Part of a small language model's weights: width 160, no biases in attention or MLP.
MLP neurons of a small language model. Each row is named by its layer, matrix (up: input weights) and neuron, and shows model dimensions 0-159. Each number is 500 + 40 x the weight over its row's rms, rounded and kept within 0 to 999. Numbers have three digits each.
A block is one neuron, or neurons of one layer that tend to fire together. Before each block is what it responds to, as a language model described it from the Wikipedia text at the highest values.

Responds to: Paragraph break newlines. The second line break of a blank line between paragraphs, section headings or list items in Wikipedia articles, just before new text such as "The", "==", "In".
L5.up6:502574569509461513550505478519464521542495417501475505490541517522505536513573501497520540503545526445449552552475512520463540414484489442498527518481467509492443399526493512482453506472502508506463503558465465453543537469498535490522519506504568486535472457421448503494548482453497563447396437549505444436502556512499532507508474530577485487495496521593508425510503470514491585456486491493507353524437552537530525496463530464498498485569461489481543448481515493558457554536538448
L5.up21:506501504519513501501541448524521521445472518548463459508478566494511589474472479499509495455531498533443582515494472495501469488497496434525507519548508500526481545536493590482449507490522544574520575541503539528534487521509501492449513452518510476563459530478459428473453484447461585442337527538492460487509498540506547483528528507485456472498494501585446516412516443502563459470521558524530499446513508599524483498513584449488493493545422485435579458501520471489490507542561554
L5.up52:487532551476413560505506499501469572514462433474497487497543480512501488551579503426475499495524570400418567531483511529526511449443517471521511531482512529501445470527460519464495438478501523438463445557538521482466531458512490460475460565488526478519478487457474484528500529511565526445414432598475475503455525501520499497446531568532490512474478519586513473501501490534428590420490489552503400517441558532547523546478518486484526518601489489471536435504514517531493537527536520
L5.up94:503546551589421513546463515484508509490556452494438512564503498580525542497547473579497537519543503457512466565540510470507540437511496460503569520532491520459524453535508483408458507482540520522462505530429493433512521471565545511527484489497530465522469509463454519447553482548454563448462530543498457419539570513488517472607465539559449444546487507523506425563450494528526556474511519542513466511475534565531464465487493405479548503490446512451499447538470522501444546504558498
L5.up210:575550513547475510582462472478504506483529400513434519480531521537470546471555507579566496515478480500546592524513526474459555452481480469475545543488473509477531526511515512443424523451530558487486520591448504503552527477485534502513539537526550479534497469440523516453527516485455562457448504517511439452588518477555484520607443560581517483496542518491490500533431468511510524473473510453494466450462510545469451494487519391443488493546473475471501486493477530535419558538520438
L5.up446:516566541506427551463467563543553524554517457561521482529486435539499521533469538503518504525401487544467470554569520524442546498501568434471495501458481536518520453484437506463450526466465478483534482526506467490517490516508470527512491470447467542489506452488512460503543537494528436424437514557492523531483562500514533479583470577505412536473496449507467500513472468537565572469543529538459442537471463525499461458508502475465571485543450526481601515554467438523465526594575461
L5.up564:524555543493483447517461524564485545538459465506541480573528495444479445487524521539455518492524581478453590483485494489506496514479539530503550502507460530509473418504552530459495502478458513487525564456496526498442524460500528525544495478463597484533455525405447517461526487428527559534444440549437429491426566484497486519528490552497485497527476536524531437510482476501428506495565527536561371553512528554521491505492541466516514415528467496459538435450518522523441475519565552
L5.up576:512507536540464573476510510483522498541499402504464533450556475559478527480504540477458521521454482467467490555501483501544495515485594438472535528577538494418500448505527458477532513475502453474458412447501537475509421428556449520508604519476548496540541538468504599505500505477506491485509526511461526515511532532505490516548559545563512490497536464509504458502499494559441588466517493524574479522534511507468484524522520458493542480510446398444556465489465505480438571561572413

Responds to: Wiki table cell ends. Mostly the " |" separator closing a table cell after a name, title or header (Kikianis |, Candidate |); weaker on sentence-ending periods, commas and word-final pieces.
L4.up82:489528520519453541563500487496524519467449455536462467473498465566499531465566491593561493505460586508469539555536523513496572481523557476476532552484491507482562526501523555505422572445522567497468553569461508470548524535490537545507463496507513505496475446449489457489537466440452559381468463549434453446522577483540484469541470507554491452458478555537549530509527496571488517442504486503484483468480547501503470520477528417487549505532407497486560504559471521487449575514546486
L4.up274:491542514545493559548435419528562484540564560482469488531451481500522474501549474445468525523480552474509497471482483444478465505500540497415514511452544431418454468532495504410477575524541431486459442440513534506555521445461517547517533509478570503510523470485473524511481535475492444481497515483489429541426606465516501465518548602507515541526506533579455511512542502495530484432459479522529469533548478476506505449529537469496528558538442452499480496420509437539409523489503450
L4.up323:486444513505515475426500539463474497528479529426574549579499511481569427424482444543492502507459476542522533470523513551577510482486469462490598530520523520478506462478502404462483515561444550529535496460481553497502486525445491508561535460546470453534514581451482464456539465475511440540462562494516491507526432500549527506486558534467509533512550513434467472534548541471551448462482574484560547458473489422476536495577518491574531557525539432501547504504431462505525513468466532
L4.up342:446510498437407475503532436498482462479579525501554550469459507523499557543502494495485490551499455448549478522574443409484491481510505527497553539475461466503512464546390473478499548507542495468514430456496604481541469468537542544546390497470544477466498585469518491565535511479494469425487543519506537525515549495492461468477458476491479540579493501503549476533522529463554527423504515618517492528552495517547475520471446536495475493489502499546497451477473524443452427555489482
L4.up350:495449515473495448524473475475595527517578481573464505526484465532554579399585506498525502520515535470586520512503525498530505491504569475537516559467504393429429502519508565436516556521509526470446567545442580572473506427496471501556435466522512518494481478536430523493517561486483555562482539504508478486477487481480429526501516485513518510508534513538460415541524519493425454487518473526485515525458479529513531491521448544559484574556476525502544431503522494453458515521473448
L4.up455:467517439570500526551493475520525480464563498470516474589470494508488546536495431489509554493481483497518513516591498414454526469491443452451575462536478432412455524496522516476508522530524515500474483503491544472524450431524528469473500489506492492451526525555509441490488518572467586551502482444482532554484521522416477577531571477535499509465481528524455387543511473540526553449526550426449440509507522514566549462452414461455462542502538515492485509555433528527435522489517505
L4.up474:490557532589541547499507442505550513489502476551436434580558488524534548486520498537505513568481515499489531474499473480475532518498441458505542515571491447472477470538447436404484552449535496516449468495469484482569576460492561491554472512507536461458456507461472529459596568419445496545545565513441510531510525473503510477604507539469529531467468569593481466538523485509493494533476552518503530514480539505480512468493498430533478556485473481485554466519452501408420499463526485
L4.up616:515508470572498513542476502497493508460576492497512511506502479557528611445470443521521502548451487500469499538531542535421479457497503489528510547465521508531494502504542533482475558478480465487464540527465490413522524512446581570532435439484505483439456486511459460432521487475478487446475541553418505442514549495539444462534451507557504504518521538563481392466491546560609498446547558469511492517497533514500573540542493467466519548520397518470440473512448476436446547504484474

Responds to: Continuations after at/in prefixes. Mid-word pieces that continue a word whose first token looks like a short function word (at, in, to), as in at-t-ended, in-ter-rupted, in-f-ormation.
L4.up16:458499482552509477479461502557408486580535441479465500423576473561515557438483457518498481461499577459469535458514502517509498448465412524455521583455551489518445490494498520471466521532512501500521544470459534455526514566365465585504438610503501456472498517537542498471496528467437493526480481569439533541525507513538499448562470535460466459528541530455486490505486491486523473475469536482539460452512544522561556542534530473519528522540484544514512485473425490483503518464526587
L4.up190:533602493587506553575462453451580439567527486524509518527544473477514572526557462475522449475432520474426597510511503460524493488451479513485588501515509479544499539458566533461484465497463541516508507503440495513475538466493533501530488501489483456487499495589415546482503493489521509464410502547484542532465505510496466452413540513491504549473530541413543546467455485471506479458558521535539507562460528456563506514525578454426488511552464471545565457489471520487457462520523511
L4.up377:451537481556551530478476473515464506483528492427488483492554452570546502544499468539488443492481516477416560496470537488516551417506511451504502505488528504516531473471474476469451554591434483455516569529520534494508567506461495569465486550507492433506459503527458496482427497431468468499483524601453563519519520492497441414465480579453519510512466496465432475495462467496536569464542525649531459531472529490533481506554499468510480546514510441490482478415507429525464476504560508
L4.up456:500479491405556571460544537505459484593587492468529515471542481502482500440485510523441465511569491495450575535457456559540471542467480527434447509452562493486453516443510506456482489466501536475475487546457469550514549482476470520526551468494499510552535547512495478512473550446583444472473498539490545482537506479559463458545426469466447508513477497562484528454474533584478414489520568514558468499444566520518499481566538508560507501513522522544575405500513558494486438476495548
L4.up494:549513465491533499494491539539463456534528493460479504476555512539494550495474448486551485497464518492406586509428536511514514498490478444516479499462567462435579516521508574439419448473526571449555502470549529459480533537502541473510508568535540532538496521474485472466472535443527501419476538575475514525506498464535442410575451470486486480520497521432458569503472487588504555447550464536570459478510514428529489476541561458475520510558428536489472453463544456520441485538514506
L4.up564:552482501408497473471532538507431473489497482542478554443557498575488613494441536458457519488512555544464454478535517508483481546516497511523513546531527519461493506540473482475458432605478525448533479454498478564540553568422502511468425482473521481482485564526486488538478498442573494511436532579468507558497526527523440505464443539522497454548496530558527570440466488526534496471441521525492479442510511502549546510495555459501539510568564554491542411515422488495501517479502565
L4.up580:510513537531548530464500477439524491547563498508517466456536454534521596494488485566451469500497557498500575480477527531549443536457442479491493534422559508513506578465507495524410517547511529461566564520508523525524570565416504491486484491501531468534495512506449506500539511425566531460449565551463572569508495514573494425504418520504500477555505485441449515485505570553523519464550475465479413502472485476498514559544535439439496530553514523514526424455498503549470522505537547
L4.up595:528552496468477481459514443514529499498531457527498525463531473497457534484498486533431519452501554534463465418501491528472517571456469540496482529457575494525524549499484543471511417527499577429549584528554549558464482555414434437486508456481562482525458565507506471474460498479488529520474487487449495547524459491582475481516388487472467447539474508485517522430442530518400418518497546498547509438483548437547552459497558439533522503533475497522503455491500529492558549529517550

Responds to: Mid-word fragment continuation. Word-piece tokens that continue a word split oddly after a short first fragment, such as dur+ing, de+f+eated, sin+ce, D+et+roit.
L5.up17:520561514483533475551480480490538496546485503418505399416528497508480560529533449491444485441448560463536498501518535466462548466504495481524519502463492506556450551453443615538528468509467544478601503489476456432522548505506525478501519494484446444512511469482498520475550510522500483523543477567439484542533532487482479424487450505438537522429538501519555544553464490555570551517511532554542543507529485468530539548535562514476530530480490613554488547569454547575543495501510505
L5.up58:486544532485492555511456536438513509539529508562593541531492466562511483495496460559514434486433481541489518435515517540511515491495514443526473556436496617585550503400531569464540459529493501449501575428455435574510530524493538471521512464470519498577482556469451484461512508470454489526553541458462501474461456489525500500546460489511502467490518520502481531477521581549498475483480570476526487444530517489537499481543485482602525529512497557561514497612471501493449496578516522
L5.up145:484561540475482467451472524455505507546456472452499506434539463544515655462475483556483458432448527537490495522453535616530453438507505468489402522454519556548529430474489465414516516493569513480523532496547531526565552464513518548504550487481563530498519467437486477411497498474497499466539470492466500497564504490536554444528470478495548506486477494534482472536535550550513486459512520579496486495558535584473507498543501505457488488521470549595557487550478511478496518535550514
L5.up282:498553545509498467423530429523529500502421561493545502477481493502562529492475535566540506469431562527541514442501541510483529496508484478477470574525519512490496479540446476554430484458459465512516535594489535527535529464471598524570502511414509509500428480532461500477539459480458486475465554490504527515441479527536501469478483445443549547373459556510526419492492470507550477445505420492482480491438488536459545467525500480505542491498555591517447541571442433517465514481491523
L5.up385:530481517518428454475461534545569503511523463502439548496455444537480520518494582508490459506475537524388500477513539516482545601521527428552533559537569491468510408549443451436450557531542457456518534552485438456477520493505555562525547431546507542459539522491423498473430462476504475477483521579485503492455505505570488462483476474478541485480537443477453536446448460513503539500501576529491480470452525517482504500514544528505523571574488442453520518523489548552500487513561530
L5.up520:496540578514450437496402481463613479524461503483553504447493511545473488465485522495503489445478452566576462474530482494475522477480558459484510541487500470564519426544500526507528485541564439533423527474485516509563577466477525502484523487472513494511471489469431504489550481512428459429574513528406504528520537510470496566492473522501463504496408443481556428394527550522514546525591513489515475521540556535506521489514519507484492505469445506567483511573479444481483486561534541
L5.up522:517527550538536460465522543467572467544489510405507527486532467555514552485487520518477459498454504524451504550509481546498604466500541422541540482526500512488588470443540566510494499538468461495546498505455581437541447508457563541519515529544520503556504468464493519460414487443474466515469576535463536531492533503527535436429426468480467482420509525467514431487461488471524511545512514579517426461482516528564489484501524516501468546510569537556452414523484438569475492501508555
L5.up594:449570534547476526380441547530540473493483504444503603462466404539499444444481486563539494404465453517486476482531564503527471490504575478468494555451517506517526453496557424463511538497455420490521552489474469477473526491480546499439475506473467505475498499440517503454470489500480515503434477459500448466480468419546572519559481518449460492515479528501491473546473571529482557453547516545479491548536504557446487473551503469496452514531484436480460458500433542520554429532505456

Responds to: Determiners and prepositions before noun phrases. Function words opening a noun phrase, mostly possessive their/his/its, the, and prepositions like from, by, in, right after verbs; also table | separators.
L3.up348:495547488553456480535487489484484527507590457477472547509506463620560572439501485605530473564413511507510515496545532524447520399520461450509546556498529517470516504519495533409484488463539500500464580541441509424537507475480564547510493519500492461502502465461450497428499519469425565421479493540459462436528550512517440503548462494558501492453483554557528494492504485513560523511537569493450447466481509535541509483489476447467513515530414480512461475546465541497488526527542478

Responds to: Mid-word subword pieces. Inner fragments of words split into several tokens, especially "it" in institution, invitational, orbit and "ot" in Scotland, depot.
L3.up97:501555489475486527428454438511447558555532505494510532496604480520538545514483466529459465565536536558492521468472536541509510489470452530509456548516512556477434511539447541451456513534455508488496516440456510518561517541418529475504538528498539516470449523486494473477506493506525519535514625525484484544522411530584435440504399529466573487476514551445497466491448518558554419439548449537554476511463467511450523499485503480503516527528453505553551459534567483541531487503535564